config = dict(
    num_key_value_heads=3,
    norm='rmsnorm',
    positions='rope',
    rope_theta=10000.0,
    rope_fraction=1.0,
    attn_scale=0.0884,
    tie_word_embeddings=True,
    init_std_qkv=0.029,
    train_tokens=350200000,
)
MLP neurons of a small language model. Each row is named by its layer, matrix (gate and up: input weights) and neuron, and shows model dimensions 128-319. Each number is 500 + 25 x the weight over its row's rms, rounded and kept within 0 to 999. Numbers have three digits each. A neuron's up and down rows have the sign that makes its largest values positive.
After each neuron's rows, "fires after" lists the tokens most often just before its 100 highest values on Wikipedia text that the model never trained on. A number after a token or word is its count.

L8.gate374:505536544502538515476497491485535476488510482471513469504496500483485462504482501479484490486481501457479514492508505503453483498549525493523450511485502491504545534491459492508505469516520526443537476500496514503512526510463474480547464454513495490502479533558492511483562513498497461513550540481552525503478508513510472477498516510548471478475471500514506482514458535494459517525507466487514492537507514487505498476504472502533505486511511470524466487456538526488527488544516509503513549467502544492497474458526487536543483526508508484472500524508505501476505518503492552489
L8.up374:568492487504482488517517496481518506518530510490534548481502454479501497497546478518493459498497541514495486480559528460497506473462496490495505492514529529530518472491517534468504490512479490478458526511467504534542488441505536502518538478492474489537499491476530473513480497477503551486506489534478464501482457495481507484484509529501497485476521569528531466506509529458569490473475501473518454536502472514492494525516530493493475496522524479508494524506532504451526509471496514507493552482555469513524565466517539530520517484471542530515448489482515530524494527521495480490
fires after: " " 67, "." 9, "1" 6

L7.gate144:515454503498537483476482513494466518530542544564572503521505530435460489500495500489496464479518491484498496479481500521486520535504513449483505444516500449501475521490498498512515503479484535531500524507525498507515504482528511509471518509484507503479537486516525470519485509481483494511486521492546475516502532542476509470481535509485516467520468533521526468489503530493506495484450495511499535538479514470538548497499553458508495487510522518478521499510521534510484483481498520523512503529518473489512515431535492507489479503522491439555504485512493519499439490489475501441
L7.up144:495489484531456529498521496478486515503521486503481492457497528482471488492500552487498528480497560521507497472508447517543497480507509508515523457495525493515465494508528525461516447507512501504496481546517519496465524508522452459512515505478487520521508499515514490564466513493488502486449544505532499514498493487491507476476501487481500505491463480484477503455440492506516533455482497482494496486487508538529504500426527498502483473509483473510546554500481483482508494516488497511446515561463489476500500472503529484506479490505485420484488522526482525506465469500488480498
fires after: " " 75, "," 9

L8.gate984:532509508485488485445500465515503507548533504495493461506518544519488491471483543511454510547460524460498492504515505500462510496510489503490526508498491511509502521558528463487481483501534487482469471491495527502491496495505513488524477512546470477494478446536484468489518505485502481492477496510553448476475507532492530459494481505484491509473476508509514520512469530518490528540522516494498540510514540480502550488455492484510507553513506468525485496495472546491512451524505533485518487526510513529462497490518444528490498544508546474522480468521496508521479510512495493498
L8.up984:533469469476521445468506491490452472516547483497509508486516487522516532460505528501540529485483519439477537480533523533507474478529498500505528518493495433517474447481562462529514500548563482460514527527502538466500480433501525516507518530470499498501475481514488483513508509471524472473518482500499550482555467533487517476511517527528500486547502506494571541517517478518509512511524507565518469502479517481431485515484475487531512471482484478526478479485527500503477464509531472499480482507511480509458504510540477517497504502507464524510526501546495490496530511456447507559
fires after: " |" 58, ":" 12, "6" 4

L8.gate152:510525487494502489498473500503486510521483525424511462497507527533467453474460523492511455482497514532503518516469524467500491501519537487500523526490539486523433512479495538519504478496543465529503516470506497505451503478476521505525517483483435485464540530532500477514545497460542447475510484520556509471463544477506507507506477511518517438496488494523476545496504536508484522516479487537513488523476526527464488491438542492493515516513542476511504515486548542506492429516514501498496499564490515524475526477493526564487476494521485464515453556505507534484526497513502506541
L8.up152:500504511520508452505495510515519455528489461480514476523514511488464480564503531459487546508471491499496482512509502501505525521458507551465459521514481511464493479518506508484466496493495504460519483518514484497430472459471525501484510543472506486523450456478493479484478475503522484537519522486537502522474486508528497525504493510512485521466517500490529505481490474543547544489496505486539497504496486498529463496475497488535489493499490441506489498479497518517469504480471510499490503540489498494453508434486457507491459505514466553479545498489544530510509488527479504490
fires after: " " 36, " |" 14, " Candidate" 9, " Result" 4, " %" 4

L8.gate957:515519506469512490488512469511496496506526519506523510459525506553530467509482505535465512512501482467468502499558490494535467447500486513483458461507485506482449440506519514500488491438493510478449495452478494487489538491532545500545487500476481514490519494496507497500522492488489520517433506473487505485507507508515490501506492488464547515483467482515474512508484523482524480454520566572463481482517513514471503499485489461474481545480503547486480532489523504512513472498521503515555507538431480510493499537506498525498520534506493474507496471548534465509511508493509535550
L8.up957:493521494561553478476513450509465466497531475489490457505475473469455504495541479558538493532485501485527457507549488509461488461518497519511482451473503497515475490522482521482469460512519454455518519496502531465471525456532484474528526549511517496476478505501479464491492511505529456468460481460507494529485485511526500508503495499546527501479443498461491523503471489505487513510498504505533462476446489467519526482516490469507519546482448491518475462527439510478457523517534465500487476526511502511518496500556474506501452475493473471477530515494493483473525480454501534515
fires after: " |" 95

L7.gate1335:510477521508560486509509486516440446491475511469485534489450499560508481469450506489509516447524520466466506508507472526499448515520517436490527490535458504531478501513556501506520514475517490483441512512456517551528475516528487436494508490478555507484503482502525495500514505517456463475518474502507519458503514494494470509524490484480485530506477451505479487507502487486532482493525520522532491492483503481501486471512472453486416468495469502506497466505471523509470482560513488479531452560497503506529535531531473528516526489472528503483503497515538523516522507514491484505
L7.up1335:557533505499512523489497492490501507483502480492501517525539489522535510517497512506500493553532491494466506509534482500491477506514503504502513486492451537512526479492511474512522481484468510499481466514499491531529495493472518484519530517488505529488475470500550539527533512532523524509530520501526510507495470504516478505504441418513495527455549540470481498543534482537510486486489572549532487502509477516502452487523499528491510495419515525524473481476500506486505487503532495517525507463500472503472499507505476505489542485486467521528498491496482506450513478505517495521
fires after: " (" 24, " was" 10, "\n" 10, "," 8, " is" 7, " became" 7

L11.gate917:518534478497495511482479491508526491535519448515472502513500496515481492493520538503497446516470481505540518494505545531529498496498526492486494480509465513476486502519492499494521484491552545487498511467507496485475458468518525542568484462504493492511456493447506533513491512462488485472435533497530499532503480476501521492487459487533531536509527508527493492491514498485480453500498490486506507508471504532503516484493510475515523485461446492491485516515519506483500472501546532455524501470502499553467569485501512495495514527522484450502503501525499518520491578504463533515
L11.up917:473525520488474460474509451434500543528472544522467500481483531489525522497534454542478476526512510458499547489503486495529459504486498502520527491548505514503496488522508485494509512514553494492534490520519499514481487535519493496484510523508506543477476435485464497525455497478530535484527500515531531488510537437485514520480497522528491504502479507511485489478496480479478509521505534520508474517509546486506499518509523489484514505459493507486449470460533461476467504503534498510517505549518501482501497484491499471516440528487512492511467551518510467490490527469464484508
fires after: " |" 45, ":" 8, "2" 5, ";" 4

L5.gate1241:523489506513475477535492505504481474449494503486484505518497494531505452452457532495476501477524485489534534493492472458455476484471521503483468444483435469485495525473530466522509480455526481503499512531496503510477496474519516493551517511514491538518488504479498456515515488510470536486490449479512525499526496529442460531485517515506477524470544478508496483505487521493474501479466488478498482519472489468534555502484516503487522487518471529494481510498530531528483514495538506492507507513521478526472514473453470500518533509512509475496523500505530495542526499533491521479
L5.up1241:469534484494529513511492488477473483565513489513507511495511539446504549522496545500511493476489529518483498445492519474500475499458515541474524448485467508509454490531469465526489457501488548481481492482506483448506482476496512493484494494506503454536536500481499545470506522477546496492488467516523535545457498544524496502514501501543501489508464530518500514446469572475528466470466498482496523515475519501525506468494513497516509523546532506513508489507513484491530444527499484513544514508505511504490477511498495524485487524492512492483485534484491479495464482505527482502
fires after: " " 89, " (" 5

L7.gate1020:477478513492431519484446492511485492524470515492514502500493487517561474490477503521520528491456501530504492486480523479532494455489506454514523476488534503485538526534518458459493526423525515515500534484498497519483527516546550507524520462473490510479514484513497521458465508499509467510478495514527506488485501495482504474526444493483472490509531513467495491518525465517529521503491545476512474552484514516482483468522494515499464492464457510499485498517531455531496480505466446534511517540535518488469525504514526519483527505496446577490494470511507511471497485517513498455
L7.up1020:535475494485521513525462508476487507530498511515465484532524489535555463540476507527544551489507503463495488502526507499496509554555494492545490432505543469506536483525531503480500495544486489523521516531509519520488474506516539500529491501491421457532491503476524527514488446537507551479490509518508544497515514496499501513509497470520503488475472493476493516512484432466521463467515522463500476482517480533482468499478506507483498505494468533527505497529455503518487465501524488473541503543509485513481515489493465544515520500489526499541444527513491482487511488528502517483
fires after: " (" 29, "\n" 11, " G" 9, " \"" 8

L5.gate494:471494530526484452479479501510523506496530482534498486459518530474513512451514502516548505460477476472529519469520488491525491490476522461463519474474469479512493504495512505515524475493488511499531515485515485474458526508513471516498482470529475512494525522560499468487504475513526524467505526527547493553481504493493490500483512508464470514462495502533541485487519470464501503466497488485517484531501491527519525449472519505496509481504527506462494470573563507517544505520502518495547492494502507457517517535430479515519492529518529480492439503514462529485487567480490499490
L5.up494:511517523526466476552494493484458498497498531518499486500519522474481484494539520520534510482537531500470534472501489508533432501506522465495513493532541461464466503488513503489498528506477536449462512531502504510495475491536473531496507490516502475486555525501477502539484528515510507455506484513540508503491546523491509524495523508505529511522504522479476490483462557493458509456507482516447496530509483487517516472516493501497497485541487502515531516521519446502528513494475481508544503504485520505510478472521503500512526484445460481434496544466542550513494448477503545527
fires after: " " 77

L5.gate1108:495513464545531514491502518509506499496503527462526511464461502482520516471532538510508519480450504521494490480530463487509508532488515456481499523470476519504489531518541501483496484492519495460467490487492475500518522479478535486502514478529511484500464530538485510518533530515510503475466518518478521537468439504494467485489465470501496456510504528515541469461445476529461486448512507549500477555460479478475521504479556462536488458522485497469447508557539509529510476521488502540502511459503522510513466453511502526497536492489524511485505517525477502507480493499502497492
L5.up1108:495525511459534493502510488478536476539528503522526491506502502488498509494532495500496503505473523486495463445556515481480507530528489444484482474496478523517504524543490482525505482520527503469495471504514477532536520472514496500550514520505500481503487505467551499528541489505525488462514530462467473532466499511468481499477517477514471501477523491480471467479498539509485500491512466469472483466491496514504523467497512478504479488491478514505479522467497514517550518493484499530509534520511474532457490470527544505496542540500535494497491473482467530475478544519496469562
fires after: "0" 20, "1" 13, "2" 12, " " 11, "6" 6

L7.gate282:495445490503518473497520496519488560485522500480502503508493502467476505499560524483511551545463548509512514493504472498530513481498524458525463501487547487527493473498504470473532504484547516481520537508521462518516524455542517486519555497460517475478503466483497424545503477536520484468485513529530535457526498502457508473503550521472491513477491558490541466495467518484468501488512498474486492496498526482480525461482510457463480496480526509510520520493503468478462492517482509443468482508505485502476487515494480474500483476503508458487462518541531461517463466492498511483
L7.up282:506486507519483490537520522510497500520524536502481526492510507473510528463531505504526498505488508492437558505516485496529484523545537493456506503547500514467499528517471522480476487496471502527494499521509493487496452477501500477491549505507461496506526524505464485541494536468496526459508511523459500515484517523532484519467482490544487507523485488496451489516511532484524472501482437514489543495531504452483526508532534548496516493538501452487546456513507510506499527498489521477489504487505494565517512489512518492492485513539491501456478481464515496516478511488486550517
fires after: " " 33, "5" 13, "7" 10, "6" 9, "4" 7

L7.gate370:458498527515523484515464467476484455462482478529504480449496527530478451546499497468499518522528519521512480509521529480527472506492522502490453446515532483499497495512469463520490477493475534456502466472531489471500460489486524478495540525477474495507530502509478455477494511516504503492529531507530567463484502527521500501472533504513523460546512468457504452485478529582429516496481482502510503500499488519506536447492543490500526486505503504504483448509533489536485501472505514486494497522473507478489480464518513522510473509487513544481487477557484476495482490469479539457
L7.up370:501487502477520449507462531509527514535504460490486494495524510467498508543483495501504499521517499504507490506540524457487502524482471491476475493472497512485507522467423484514544471518463507551494509525495519498479482442532519511514528472494490520491490501479476451482517517481479536495484512484509481478500516517480538499507508528491495560503508519475488489527493473498505432441545503538502507511498498484592500535454442504484485474530503479455482495519515469458486522481486519470537453484488492505522502485484489486520514521443571500486478496516459516514557523497487473501
fires after: " " 96

L8.gate286:519509513509509477489485473533530473521528486488524540483527491567480537508484505508490515478499538473468515484495502514475436485538473491507514481558502499505519487469526476483502483474504563502484503479479515506473518509529482509534478517477485493432482515450518502491446487466508507504490505527503506470500476523511457500473473451514484459493542479508500501483524513480532496482521500464499477551517531493474537506485496481515479468497481471511465471556528452467503492511531509552548509527465533486467525483482515521541495513537491478500495522528517491500462507459485493500
L8.up286:525472521489502559519518472499464473536505484523447472482504492537481514533538534487507527529465484476485528469537513503487473474512527455532550495477491541494513469501486481487510496507524496453498545475530514500455516507458467494517485486487497479509480498533491504487499493476580455473546536512470476473472526504491530505512463532491505459514551468492510521492473508494501513504457488532478484524519525497459510491501484505530444471506513495544492528525489485478536498484497481541500485537454493494448472502499498453549484494524524499528485491505475502483479479441483496531
fires after: ";" 35, " |" 25, "L" 7, "." 7

L11.gate1335:518547525468484485464512505494483496514520513515466475496520500526496495549524514484516492527530521494508495506514556489502504523497503509511508467504495513511515494488527520494480516439547505549470480525531513523494514513487481514521503498511510518521451457526501516442498536513489517540507505509520521561500454492514552472483509490477472531491514481502518512492505486527464498490502498492483474477485496493512473517534526465490474501558455495525452470481488560468518527506515561479552478520473471537529432497544506526487456514527489502486475466498502497472495499537473479507
L11.up1335:520475541494514531475484499547529472499544521487495457471459447483505548543509472534482508494504491497471520485491512523475497503501491527508532528475491546498504536493526501514534484488515511522518464478535502491467518470523496478514545525499500512495468501524501509458469470465507488462470511528535474483484536475553524551521516517539463535518584499485539490507504534519549473533503497516513496519483480523465452504498444536507498505500462496498485512510496510526520463493515484529497489496511538497499539530457523532479482522509517523487512529499494520503502487440486468532
fires after: " |" 64, ";" 4